MLP neurons of a small language model. Each row is named by its layer, matrix (down: output weights) and neuron, and shows model dimensions 0-191. Each number is 128 + 32 x the weight over its row's rms, rounded and kept within 0 to 255. Numbers have three digits each.
A block is one neuron, or neurons of one layer that tend to fire together. After each block is what it responds to, as a language model described it from the Wikipedia text at the highest values.

L10.down738:124182080141202094150120130154139098142185126111145152140096114167128193143120125119168142082086125106159145071152099045118152137174103116108158130133189175120153136139096182171098099152062204116152099079128107162097196117161104178180128148178091108066153153139092095135152154131120094096096184131092160162177102056125104140180139138107147109185155118049120121119126099130132148142178078132116159137070084142115091083120150093128072137116160116160142084113117143132170137111105157088118115092168095094121132078102167149143162122158110134136084135110065121097103171157173117133
L10.down756:127158125194054109189063098148140164154116127152084057135099093161132157121084107123092147123105102099076158095136148110106146077128096109100162100098135110083103168117087126127146098140121109117104073105077100077118147139095101158147145155141110202142111120113149124089162048069180144096174100096141128156097101115131185157161147149181176098143152125126108179094139172120148157140080127130075120079212125112148114140118170133099123174113157154131124143133084092129124152169127170083133154099136138131151102178114111145143147183142108136146125157155143086149115138150130112090
L10.down968:146113120141115109139084122181121093146148140153092165147108220131112109075165144084157126100144157126143122141101173122116172122170161122157099184102126158137080104186128122176090145116071161116148135132216140148122160041079085174160072199157068164091100100140109143095134098166143108191169156134130117145169126113102141130087093175192155106148083141154116199061153126073146097129158053168134174163158104121107118059135163070158147127066092100134104192171132111100103177138078191081105169124110129175084200138119189114092109144114099131111159156129033125146181149120052096137
L10.down1087:109102134138155097098108136126165079083131178166153094135114134057165156164216141137146077154151071116132143145145132151119152151150139198157064128142098123182113121121076102090100129109151129148176149102122153166131156145075082114100113144186107124086138156153089152186106143166125108112160141173123098137113124159173115141081098121135085087134125134095118156140165114072164140149155122156080111157051203180091127083081139165084134147209133091110120144075149119124150147180132102154113149162157112148056127120129136098092117132066077127143109162129160097156142204193124129105
L10.down1370:139113047130105140134091168099193140171088139126157169164146141140162154168151135142152154111096158089091135083131150141123127135112141144120148138167115111168127176123174174106174140080130100183091077121146101109153133156154101165109141119114116072141159130073141138151138098034140125126139139076134140142173170101147195128054140034148144107086126155173117225148161197094122093109159166146164133143056129134147124096151082131125166166144126121089114159107160101095109138165107156099162125108144093114118154148095135113092153145072078104159096170163118124155143107147081137137
L10.down1609:133140087138112121096187136099139107112129133145074144145094117100078180092150178127115112137123107106120134110156076139137141132160185143075189121116171079093140057160158119119093094150160105081162097159130150150180194101149117075102166165161049111091136113106125131132099126152105095134111148123070125142172098152133140108128083123142147106110112119129093152120142153081147142201189080146125187139068128132130133138121148133099138157152113208118120117158164166144152166072102113130100100152057117194154090155195127122109157188142142124145114124145115102140138183107088148131
L10.down1811:118088141067058100139114118117080142136103138113167151099125080106111133164137121153175103127161127135096136183160091092116142114114031149119178178146107127091099131129176204168140187113110098095178154134153045130112191145064120159122148085169138110101171160145096100110172112089127164110121103084067149132124163111046119182081154148091110208090102139190136127154148127167172142144121123131116175084115160157052120104142139109143168114123079113118071079112150150107114085126100078127101150123126107111168160146111147128131149092110146141140105179169076162219121070096097144095
L10.down2036:118173097149168100132107159144106141140111086121107132130064109112091126140119060051156099109129150136139121119070149145140155167118091148102149136137117177151121117132123116121137106049081118172204180152141158092138235144130104147149140090127131177133116096117132092099121164180213189113136152113142130110150146131109079074185159165103109113095144205123152129151181106117096112076109107154121132130133151151109114092152103148118112119110086120147140153093130112166141160145128166061119112106139142096087046155161126159112161177203088119150140142124113085095072101181161136105
Last token of a sentence-opening adverbial phrase just before its comma, e.g. In this role, As a result, However, In 1845; also numbers before thousands commas.

L4.down132:099114144168091111140139182149052105100124117107069115132157122083159142124130141105122104141106096156148149092156133128115100131111149136185137177123169108144146217115086129133095130174081079101136132132112110080110113150105113193135180121128126071116096145128083113140143110134107143172129118134089179113127157063160134080082107116110135199128154124075064110149172166105127170090147148127088098104135148090165057153129102118184120093152160155102121107085119131141149124085147157149085149124137116161188102137118154078197147151122111118127036149150137104146058083096159152127
L4.down553:144111103139122151129138140169123133104137142150129182144101186139134125107110143136065126068106125099094137167171152081142154118118113120135118114136174118082159167101148125160087082174104134091110100094120119084072069154116079138090129079161083110102117072180107183094132129116185149125110132115140150142118116172163122059086115124137093105079128107132101156177110130148129143144195156128082153149129122125084122149074121132139077129116102138125091112125132122107132107097152171155101121235184104136082144171077124120098181134088078144138117126109140132124127085152163119139
L4.down570:099109093148110109091134182076132142159149153124112209148131154127148134133154161127125163172106123102130064115138101152159151141111175159119181145146139142135125100136109116134100169098065143150130153126113120125114132148128129135104075154101067130095130099134117093136132125118131118113202099168132109116106122143158088149086119152121098141117158174205155122083142087151132135118123099182094160118155098072123082158150082174127143169144126021156183094142084073164091077105132137115065129062137122124123129172118138122123104121089158082157126141122143118102169145136173169116
L4.down602:115123156145134166090137124122172191092066077126162126168094172165085159186152096134074072083084140106117114109088203155134131102114122106172110149149099109130120125114129138122152105117097147102086132100102118108099098121099097143136171180150147111099108094042098089105146103073097153057131100101120142135174091186149134159174134165129137111153113083122135198122187110042139163092148133165093109152157057133147179172146203153147119123183134097153184073080124141109129114140151097116139143125151149138108114142150124152145148124147160199198178152133146174098203161118090118084
L4.down1187:162108174180175128134173105097161085189156153063132093057137122137143080116160141161087135162118128098125147124107171129085144092079127148132115130175203117130120117142187131176129127165137055117112113130140162121096155151195146138090116155072146180130096132098135145159123117109175066080121134078135124151117094085125167153097104101180101158120126052100116110092142155162073136184191179093178165153133143161174131135076129051125135135139133139169121117180131140163102110146134110113147116113123112150123118151139174125102122089133170115063138041077104090182133089082186152131
L4.down1205:089122147142093164134147149140135136152060095079093073191132176087102136132121122140104137097056135111081124092098166121117144080138077105140074113114105097124138132101134124181156071127140128144110118106088191075058078150094090145178159125155092104148184142121145104132125123121170164091086105132169127181063121168133174121127205142162121122092193157098139172111180082109073147152124088170092156174176126130125146094109190140108166129127155127140152087070110124089120089132207189134135195168220142150102175191174084182156105171166139161097167156114088146151108168160067108100
L4.down1811:089106120119155155110150172097174124164163147072113194115094131170146140131139175077145157114115126142124182163142118091121078128114135092169112169132176113082139090108117173064102124161110103185073150127133123073095107153102160148128213041093084072134111172065056192184180091139155177128132129145161136149120119142136073093109090103123080101198117122176138123162157160128145149063114154088047148128117113098134123132152110175139114138096086125109133079135156120167131141099128085086076154147191103149104095164077176107147097148078132153159135155174077154131153135103199189058
L4.down1867:138161096134145098179141115107086112110094127123174106152140141133128149150189186095135105135114172189135098156146097144123165063065181126124158080089196123121152099114127117100127140119068155151181150115128126102076085160118117130108122099166159213156057140115121154136098140111105127168151146125164139138138110142117176145069144075123143155103145157124144096164119154162076083142074076160098113112202139087107129119159105164116151190140075176166176092114132133100103122142082109125164172139113168095018115120120170118114207133132112154100124088147141143131107152094072191135
Surname tokens or later word pieces that complete a personal or proper name after a given name, such as William Walker, Paul Rand, Laurence.

L7.down2507:134160092147089105102115151117108203189138110130106100155121170093095093123097108113087133065115126140129165082135163140153136080098132172103112152120171118108092110096018125107137109122131145138135115123119105144160123110141078147089091060166094116144134108115125110109158123119147178146132115132130165115112126182181155135147148096085126230107048160144152104137149149089102138110074120202152171156129153136147072205181114134130212188132169146142148203099101152158091081151090139079147182102159136149171116132096151111128152132101134177163123072122087119128143097087084074134
Prepositions and other function words (of, in, into, for, be) mid-phrase just before a proper noun or fixed continuation, e.g. flag of Reus, recorded in Rolla, hall of fame.

L7.down545:130173117140152151102149104099081132149092145103133117101141119096151090122159073162119139119105160065122158111175144141119145112122170124108096108133095180184176115042141085143107124106178169165165161095163094120132083085144120116147093155119133108184137169132132108128137115190126150085138203136098178091107109149137093143127114136080152151137117129098026127156154135137100069111138129105121192090131169122144140088169171125154103150095082154157116151098146128117152134141146193140133121154115148073104185132109155146174130144137126109109081162134105154107161143094128130077
First letter-piece of a word split into fragments right after a hyphen, opening parenthesis, quote or line start (all-moving, (punches), "nerve), plus table pipes and newlines.

L7.down1644:129098073140112086129090166118164115122132175157082185197099149124146147118158096105157148146109158121185131113110157124119104137156161171093110140108115163152117150162120107170113134079164142127100099104154147165122105069200185206104115163140097140071060085156124079114085165128099123131162165161136139143075162162118153068149115135135163119092133110161207176061128139156145152148100124136103173118132163149147090146115106080200162167147124116055155162134190125120158179137097174067184116111133123140087190091172150124142055114183109102119102092065124132075129154148088155112
The final token of a sentence-opening adverbial phrase, usually the comma or last word before the main clause, as in "In 2008", "During its history,", "In Hawaii".

L7.down2279:123096121114154146074111131087132115190110089117165123109172204115142179047174141143111191139103124164076107167079140151093117150139195160131128141103145112125184136147129113130157137108155134090081190167167130126142153172109132162104091145127102136135141105054117084138160122114135108055163154142100138131154108091169092123128139087152086184144129134158101139040163175080060092153043104068115156131130149101128104167161072099150101161120142123177160088117123142179123146122148161066145185075117168141100092155123125094141080207165188201192165192079141150127105153162188139131
Word pieces forming a person's surname right after a first name, in tables or prose, e.g. Cantello, Carson, Merkel, Stabler.

L4.down1100:170108143122241121096016160101193157096184140080108152118138090116100148087154068104122123160117136124121180142148183104151144093174162155097153143145148110063137176140131137100069159166179117092099085169117106064105145163103161114142122168143121079143103143120138157081164090152091068109100180110131142098122148146121169087104111150157196120151126110154110161146107154119151117102086091106212132176106162076117138136155142105189101040093117163165124132083134199164117173096133088190102108140076155141181136152096163124196132154097133127090123132102181146125189178121127074151
L4.down1120:101111123132149111154117106093152116120090150092173143056112120187084133122138118180072102184092143151091139113175145111087155108088098139092098105023096103182066103139117111094107137109158199127092137167076106136000051164146105145149143138137119134139094147127198173178128183084094185089158066121139102057190191163138135095143147074137092137140147139121136115114196109083170115188143134133165127151126139151132150141143161133190115073146138088151058137107163183106135128184155152088153128140134120135135094136137072080139087179155127161179097118137117120143107130166157083117
L4.down1429:178086131141097088182123140109090158155083142147136098119110136094084160118123104106105076148140192123203115172056143095137150112160154133101203084144131142220164081153155146145130123121169052140220155138100094154127147065103159085142095121131199083059160132182161153148139088090139199118096163121129120154091106108070160129134184164148114088099051121137112144142066130156166161076074163155108133149120040124129095185162145120188146164114083105070122102144127079167083119086175105155159116151103124162210129162142097087111146143114146143159110138141129080143124089122192104152
L4.down1549:147105214142125152146129129111156143125131145133147147156113087110126134155111080182175103113166145125122112173117097136117137106081127120049106109149146141111145156123189154070066120103136164145169136173146138132116107109145118133128127120196169088063116159175111119143154081149150148107175124114137142131072116155100073166141109166113058121203144097148082132207145123145120132123121126168070113120159152129142143162116133075151159140180114121133153098071074096143120084099161124126152144094132113106116152165184167086100106136133122116134115153073109135136168084103126154136
L4.down1859:083182100116175160094126148150111155121151160124136157110132093103161090091136087118080174079152143096120138148124149101104111140137104135146075139092144087136127120119109122069144151103141073131144106098175181117139208082164114138162061158085104112142186115119109144116125144102133166162071121129096110064128229146072165148155119136060115159112115101132107129141136080131141104135120135088114135138123143144114144159176175125164102096145120069142134137116126111156188119141138067101098100167094157106114166143129148081140170093132115112164089123109104160087110130170176153150
L4.down1926:125126112059173102142101114111084149187117145174112140080117138061145171080136100138131108125203134115137120057108084114074155106092105163121146052078125137105122139160177176163082104158100194105161115121128177128154131104139121094153110148150152108083159116095131101090169192142143136154056139093102144120139141111120107084103124132147155119109152148157111137131158153030154032126182175086098142133099113125187128082121154170182113139125127106154111169158133084114212174123100113116191111104129135136172184184098148155154122121157154099121160126129183107120098127150176103108
L4.down1977:062094106129095218155084131103153099156158125131184088156060089171093142084154111162121132093093127098120190092092166126152118075181110116116104119109128115168138043092116115159138101169105117198130176113100146184119169113144135116148082149072189118142100140107165164086117081090141146101126084141142125135140187168150120111153136135218121217148119131105134085135100082152079137141042128177119116117073129145137149107107105084087109120101156133132139161117166134183141130162136108081137154133062128105116146104170151163091147119081116118150111077161159158171163118150121162087
L4.down2094:176128139119196116180182084111164156121125169132138064131062091120086066108123092053145124123127149139152122134195143111156148160142091109089146137107108155165146177130112115134134108156112094191092076115157161114154153073098134101147096153124132191118107129108140132126129098126124147157057117118134134071185077137185089117106140154121105135116153141120000177097122105108141153060152118095107122101110124110119131114142164123118165079090115157086154124133142135117151157128060093094143118131138160137138194119165142142147086124166082129132087131074117092134134145169190200100
Second short word-piece of a word just begun, often after a capital, hyphen, quote or parenthesis, e.g. B-res-low, Houphouët-B-o-igny, Sk-el-ter.

L4.down441:141136157116114149131071155179156051152085097140156135165116180029094129121152092074109124161107094144175129152133128101186113091167144105117165100092134108204155096120149116100120173083159125146074156125146143092124068058095083125133134128136082140121094131069139142131103106147123122137191136151095101144171089136138122174140096137131120148123114168085129144078157081082116088116145105096121154073099130180119151133049175146179122149137125105121107084070102095090134161089169095122069109088104141080116170110193128130143132154125114140146139135121103115148149124101140113097
L4.down477:136124156165163141113111153082146143138143189183145164117141200090081118141121127140083115112100099171156131181087109127117082111157113172118129113108074073166173139172184124115152178102133132112099121132164123140147094150155120108112109130136115084093164075097150111151190157158140172142138146080128139095134123114120071122181174182104082170094123065111066169170150087095124100106123114140120120157176083107131157128112214126125108118135081115112189124156169150127109130144080103109164072130089166135072126143118081137147130076181158120128088146091124154117124163092150127071
L4.down699:127102129136196166097111099141146152110138150147147136121111144159130158125125128111170073136130120122123121164098170075164127129174125104163164133128128144141073107153198097068194143126148114162145088164130137104064069128122124091146161156109094143083135025120161182130117142141121101116127084056150153173071107143117178079155152150100165130070109111116144172162089101040125061138140122095086168113125074120157186108135141116161217133132100183080151071162175067089092147100148168143102126129165090125138144153184172075129062102156128148153110142063145187099152087177115130146
L4.down1086:120159164121153145104130098163156128110150126114134200116063107110119132151067087092137147062085147113111084169136122054108118120023122166087161097132162096133110122167178152077166143161183147132164193143071131106152089131077199119090135109105073107121128077115124104150061093133170136134087156129144178121091154119164122135103112131093169129115096108150103085169150110101057153090073142130105220044149133098145071052168143163177088132086111077119109147135067093085166119160165088132152098104121106170110140091130131089134140164092143189098122105065123145113095088180166107148
L4.down1318:104139183097109089119175118126100104154173137093135153173088123099120182137124175119134140104053109100199138138098121110142127145088192110131137109108191151151118064066078147159114146085093148098075183120077164142116075108126166115083128106172055130088086137131145151141183181127099140165192100118155108179079086175114136073162141125132086101091162113180141125127191113125109146094145165190096146163067181127151157099110103108137128140160100114110141106150190144131159100126162100092109192137186115067046099138119150120099140139094097154155128107077191133127169185055112112096
L4.down1856:120089157103122110135137164096178122188091095105140124136143152191125121092104170105118145117123116134105182150111167087073083111132109153071162157141102116121165142073093136182201127079094134109180142121109135128115103148102144163150092117083134130075096157153084143079111096067133060158106143180117158125113140139156173161118138127143139127124098158168164150081091107126084117154159065174140142104177105099100133122085076147085158150101113149134176135139042128144128142080107125165109149173167173154069180164228147144111114110130197084157165150127109074101167162156113139116
L4.down2156:096110121099133124117125125093063109143147114106125143160128136155162132165059101135153137110080163096129158141106203097062132130114144179128113141068117107127114159139111136195146108120103145108176039114127137156130159114125178160120073140098157129092077109142097101138129209102188145151095147127166171129120116182121113155167078124163122180104134115121115150095156122134115089175068133198125127103134146150141123141127082154167144134094041151123176108126094129085156108119144187143105153108121121164080158155216118136152062158170131087147136135100151148133153153134131066090
L4.down2223:128145134149094169142088077109073157145106107155191118104104154172108129167126141194111111105042057138130152125139141119115078121112150116173068105165139096125099159127149180111117113084124149154179154094150087140107059061133183103133174145082055092113150184086193201182168189159130122088151093095079098154116094109070150169090123129160125119190104097074138168128158122086098140143140134124079141123122125091115159086133150103102141051105095104131169098099091128106139118088169082119208125101088125124077114133143131139135153128186112128138135191090127117122126083097153120106
Year numbers (or day numbers) that end a date, after a month or In/On, as in In January 2005, on 22 March 1991, June 9.

L10.down89:152131137141094139115129139115097150083118130110130124114113142151182142093051148176140106201123159093103119204064111132117172127150103126131140156102126119133101096106094098141141104182150178168099131147099149167137102150163150095128131144157190129135207128035116093123116159094111150086185137102125145157086185148141131113127185163132096146120162089203143078074152097157081148147151086133143147187105125146125116164104116062150162150144091114135140056111137137170111150113185167074172193158135128090112174150192114097118182133156166156119168123122116102200122131164094165110
L10.down678:123056138159202143108156142152123064111178190118169089141172147170111137127107128083178119128137097071115191171123084165141101147119124127175126159199118190172144136093166112142077146099102080123209178108138115143065147093126131125100111174122035124144144101138171139141096115155116121123116095109167075148064148084180073152089087131088102156103093150130178089169122141140130137085193103098082097161091130104165113173111118143092169071109152171092140089089058103155083154155111146148117159162096115119139111145069095070112147166091114128138149137091140132114159107061139168158
L10.down896:091072088108172130137093109155120158097130111182119140146104155137159113101126135084075104120136149139106070123123091120157165070067141030182167119112097114140112133122148196164071134195133117191049139172133126107142111129082172126107075166150153157136139082130134152100110163076128113126151145138105155110144120124087098084108110060033176100137065145155088133071143131157126121131220103162119119133167124060143075139165144126185065174099109086126128087121152153134113139061116091110083108155098144131127104121065205102116156089165110093140150139161107107130149165120098106083
L10.down997:167132161096093107150180170213109110111189130144157127134155135104123109147142126142168131105123104190161091147104149170107130095102177104125150113175097145128242155092140130124092184084034096142117172121167130093111147131129161089126117067116128122124168106096197215117126142114185097146082082158069180101093057111169189146193096145058106170118091086111137112103186142113102070126121104108152140160102102082114115168147155083082111110106159120160109084128025194174128142122090173136138080141115099117170156183151111162111113141156108180134114111147137145108069146146133153179
L10.down1507:144125167131120169160124135141137099151106160103156130132148159129146124114143143135091105119101091129120178143093103123091094136143124129084134121095110144095045109151108087161097176115137085133162181112183139093128105102110119140149119135123093157136140123103155139172116117149102136143121152159149103151117111154098130146169096129182124078161089165152129133100124151103104115148154111120133136136124079191135172125132154131147083157150105160071092083165128119112097088148089167110178158121143110174116114135080207110062089136118121175127137106111121147067103101098112159107
L10.down1523:120143092191135130107139130178114156198125157147125144166134115126144131108152060113156148086133094113159121119123183163122130138136129120120090094164129093164066127104162133133146109148197135134226131102138115061112135072140141125161115124125140106166122110103142091146112177092138085124144138136106182167116151165125130095203136127120127120147083130126134136204178118112149173150156126148101124118112110123092129148133143141116120132128122139091157119114177092143117093160133114085170046150170095114110087128148161082082089085198146164135119080127173083050111097160133161089
L10.down2091:163101166095095111181146123166122087117106090192119142101167151150149093086129112120161117133130123175096136145132133102099099125154154182081202152125184164148137148111105096155123154066144143096114195179105132128090153154138138101066081140156055184106102053061114159205159142115115103120063148130137138127114121099164133126156060086187150160148148086106089103162112099097075206154143141107138116186113101101133080159111097107091131141134100162142120098084135139170096137115140103118131179130097048107104116183159161081152149160098136127138120096095147107155139128080176178164
L10.down2446:089100106107134123097185138105047060093131135059114158107124127073155101171106102112167138092134123130137115145196065143163200119131098122121146132161123092093134153189154142125092104107117168116049134122167164149173162083176108118104111115153163115131113171023137115076172143109102136199181088144116115120142123160137109185150103130141111127117150109186100112164132145159125148099084166139078077117101108083147149136061111098167102146137107146115189182160107172173165174145121105131167110109144124089126069142167133111109139154117131144065106113066173085085148171101080096108
Last word-piece of a person's surname, often split across tokens, in tables, cast lists and biographies, e.g. O'Brien, Osborne, Suzuki.

L10.down130:163133165144123172131103117140037065162182113146097077091097084144154107130111088170115151139106167162119116138188139186111183115142124145167130091145088165193150121105080120167112110130120110116056040130159159145147118087111108139101169144118093081095159113141028140101124111136104153167105166123180100181095155134139127124066144145070211110149150140151127135130141180137095150143093170114155141146101121080131129115146124192082156078186075085110110202088105110112113140141144157164111129085093139128150154151115102098137111124160127134139113147127110196086132084129100097109
L10.down523:129134180100130113135146122166167132100138085127152176157115132163124134094159140062166136114116084080135148103128122137133137119139089132122132157160134123139103122123161133094112164138170167107130145100129144145121141099132144131159133158068129151174153084156112097116159112145169169069103103131192144125155097139136156096200150139129111174154055078173047105153111092146106125119157065159083154185125101133125124117110076124123174084149136109190119157145200100156104197117139091183119171158174153157138173116119069151176145153088127172132144119113123149093128085161173142160
L10.down1602:141143140076125102148173137127155104115150144148117159130137106167093174158144160182121148146145155177099168101172193096166142131149133169076069126047097189108178203107119134116126120119087142125081131097157188123156091109125085101140146157135168149136136134153196122159130108051130107142098124123089136166145062065127091136116169132050152078168150108171195166158148116140211127108145180102107163064083096098057099116155161147123136155167077133146069097174119174121107083051145110142135159100128155129095151114139132077125140129106132148138141083198137135082091157114150056115
L10.down2109:117106113180133162128161116103161125122090158147136062114117131204146097180147085202092165089129153156116099097138149132173098158098132118122105114127106157128150123128103086095201128161118113075119103151100141099134139120142124150169109133092145119126099127169107100082160152102167117191123143142093142162135187149132108103134138152117191088109122090119119144047150146139049104086084125143073104125125135115155069126179125137157138107214145155137131159166174146094148098158116151137138078079100085111159146095173180096149146113193124134114118103190096134060089128144120076094
L10.down2277:079151114141117185119137156109069098159148126083199169114135129206155102237105084166087128154093168133122086164174099145138126143156184121137150080095095149098137123100120072088202091132110127178140147168150094118104153080135135093062109132072118168137218150158174145120070162079152077132152170122131106106125136143146139123148128126096117045140148139090111140097136190138102118115108180170167131134144113087142174070132190107138086123141097131136148144130198111119179129177133174151125118073136114109119141178094131099153155114142162149133077096096111115097113126135154130132
L10.down2306:112127112171127177133123097114017127142099093131140089088121105185161108211134110208070158115099149102156081143137094131137115208104132178141065093101158150127168175133031065096129159156159110179141099124157131145112100134119161103077143170042174168141113174128157135131134167087146123137150191085107096138124144133155128124163134094112225066117134100117155112131120070052088119164101155151084133099082105130153113135148149196164122172191089159159185109117190165102151171141093172171114087050080086042154179115127205087138153113156145165133091102083082138117094137126157091114
L10.down2379:146078123146088182094087114121159140151079101118196150149108074177087141126085083213118103147134082154132115102114137110078113115127146189150156123096130099095107125130144150155151118132160112115090188085103178152130142137143115100175161057099104151133123132135151137131134179128130115148080106156127093063093092118156067130085089155094157119157112119108175160097149159134088136105128171090080164095123081113126170128135138155165128163148127090170114163125137103141172103196177154129099102059162109143163172109119084141235172106159142116125066127084153126059105152173175073120
L10.down2502:123149117178158051132135121171103074198117040194135130103149138199157125125152075101170165101142107151092062129168152138117173123117108131106094127125091105112166140187110125105175161115118154133077094128223130075148086148076141143146182134117117145090201105144167153126109144136127050128133151173138110128079142114156120154167160155102185118122093170117151113107121123131094135137196128103072102063177143066050137094110126122100121169141138046150083166155156170133148089110127174139170129118128118132113165106191102151124118161148107234159095108165137146138195063178104090110
Tokens in the middle of capitalized titles and proper names (books, episodes, organizations, awards), e.g. Architectural, Counting, The in The Morning Show.

L4.down380:179146168178096091127183141124137176140141124111125119098202131080101117134141119130150082114124120163148173126083159130124149063096094165142095098110114103131186151196088138139118155146103104110136205113129142153154167121142103096134120182162094139082106154067127115133149142179123074105168091160061056148109089079107131104137122133170135101063127130141106090109101126122130171112068120075145071173144103148075139164135175093114097100175132144166081146079084135160132128118118160198135100114109090157170132141113077105141103148072061137065097117190135084075098177139054088073
L4.down430:109182144170137125115146158120110136206101120116109156150133106109119187154096170108105155123188119167096162133103057183149046117159131112098097117134150135063087169164095050131113082145120146098128091139123094069146143159133162128112124050152114147121038150098136144211102141116123131203183200171200130158129135186097142154092147143132171064097086110109126144173132148100146111109096110113050130127161119072091127178105090123150126182145098050102075090133047150164211179114141169170119046090081175117141101132091139121141097124135094160073111074180145129150178148149036095177
L4.down717:183161183107103134177169134167119156143107139154145187174149111134167121124097114083189121126152122192083131120145108212152077142142115170093165072127059107073092142130073161142135147124147137151070128145121144098146181095143115162110134138133104116077156116096155093134083103089115059184133120133143079083143106151169138095126094152136141105161069091149107129127140135109128137149083099118188146112139126113158103123073159070139155109122097191063164124112122145080180153060157163155151130075173215097120141115085129113184115120078125107080199120145123076081159183179145113057
L4.down780:132099141143188119089142153088057137100118148125140179124160149115108158119120182193140165091094124168156098139110087143073131119172133071120143121117177119071120049160111097080108121132166143098164168111104101172083123118160132120109118132143160116137119161136089095197130122135120144118123099077098049120096125094083119136127078131147121156110143108154141106152113149093185107139174109149115092144108149084135149107178124124168204098122143059073140105151126111112098126136106117159105115061129176113110104162112118102110119099097110119098084112105190057151172169090070140051
L4.down1061:098112130117095028075106083156123140154160081157147149151191135087136154166083159143149110183142184127087168133149127144163134088159144099096074163141186091108115157176100156198082170152141127190135129110109148139098120149157092102101088108135149057150108132145131096106034075174161084114136133143126115136132120150129195111092127161125140123124130069065142136088165084108140142120138108183073087049130099088075135144091060184110147154117078077156109100098091105113098088117116104130166124145079146121140128074096163212165141103129131132164102137093054106078105165107189114098
L4.down1563:129153079152145116138109143151149107161161105120101122197203121119149197132103138096138140155158190167128102080144108188095130186067059150149157101155074096076122129146086095137117152131161179158105126122128166148130150100122131126110149048110125109091110167115099123124117075143120179138158110158169131161117148117124166114104163091143133143104052124187151144128200111188132205054106100104135152141098101129146169096156149119173140095151128137124111084080116121187075111106182111177109033065165130118107134147098143120137112162074139150136111121117152198115151102121127093086
L4.down2411:144166096117144153165140127164136110182143182087129165079167139169184158113126186107122140136077126109119125115092057117080180129147156132085105155109163156116182117144116196098129141135120148087132226122171163141204145127120084093114114120117117108099121125106141118190162196184142079139185222123120106143125128160159150128111141096126133152149110158076161154189153165093196023172208122137149131105153113147112134126156117133142128139090125039130091142086164136208121143108116097119129076131157140144059092131125121170152163098112128176149108153158120092117091084160110112148
L4.down2546:160125154141177132121107114183193083158116177148139177185126140111165097109132161166085119128157146127114136087124152168124138090091090182131137111186139107098051168140089084160142130112114141189123070134143164106098115102172145074084173121125112157096128099107141146223110122162091096137198111086156141110041123165092109103114077145137121140110222122132176157184120069084114171115160143103106153144137152092098151084119086175085119136217132058099122123157142127154125085099108160116108132111167177134138110100134172158119097107177109181145181135146112208090081114099176080153
Words that begin a postmodifier right after a noun, mostly who, with, of, in, as in persons who, girls with, groups of.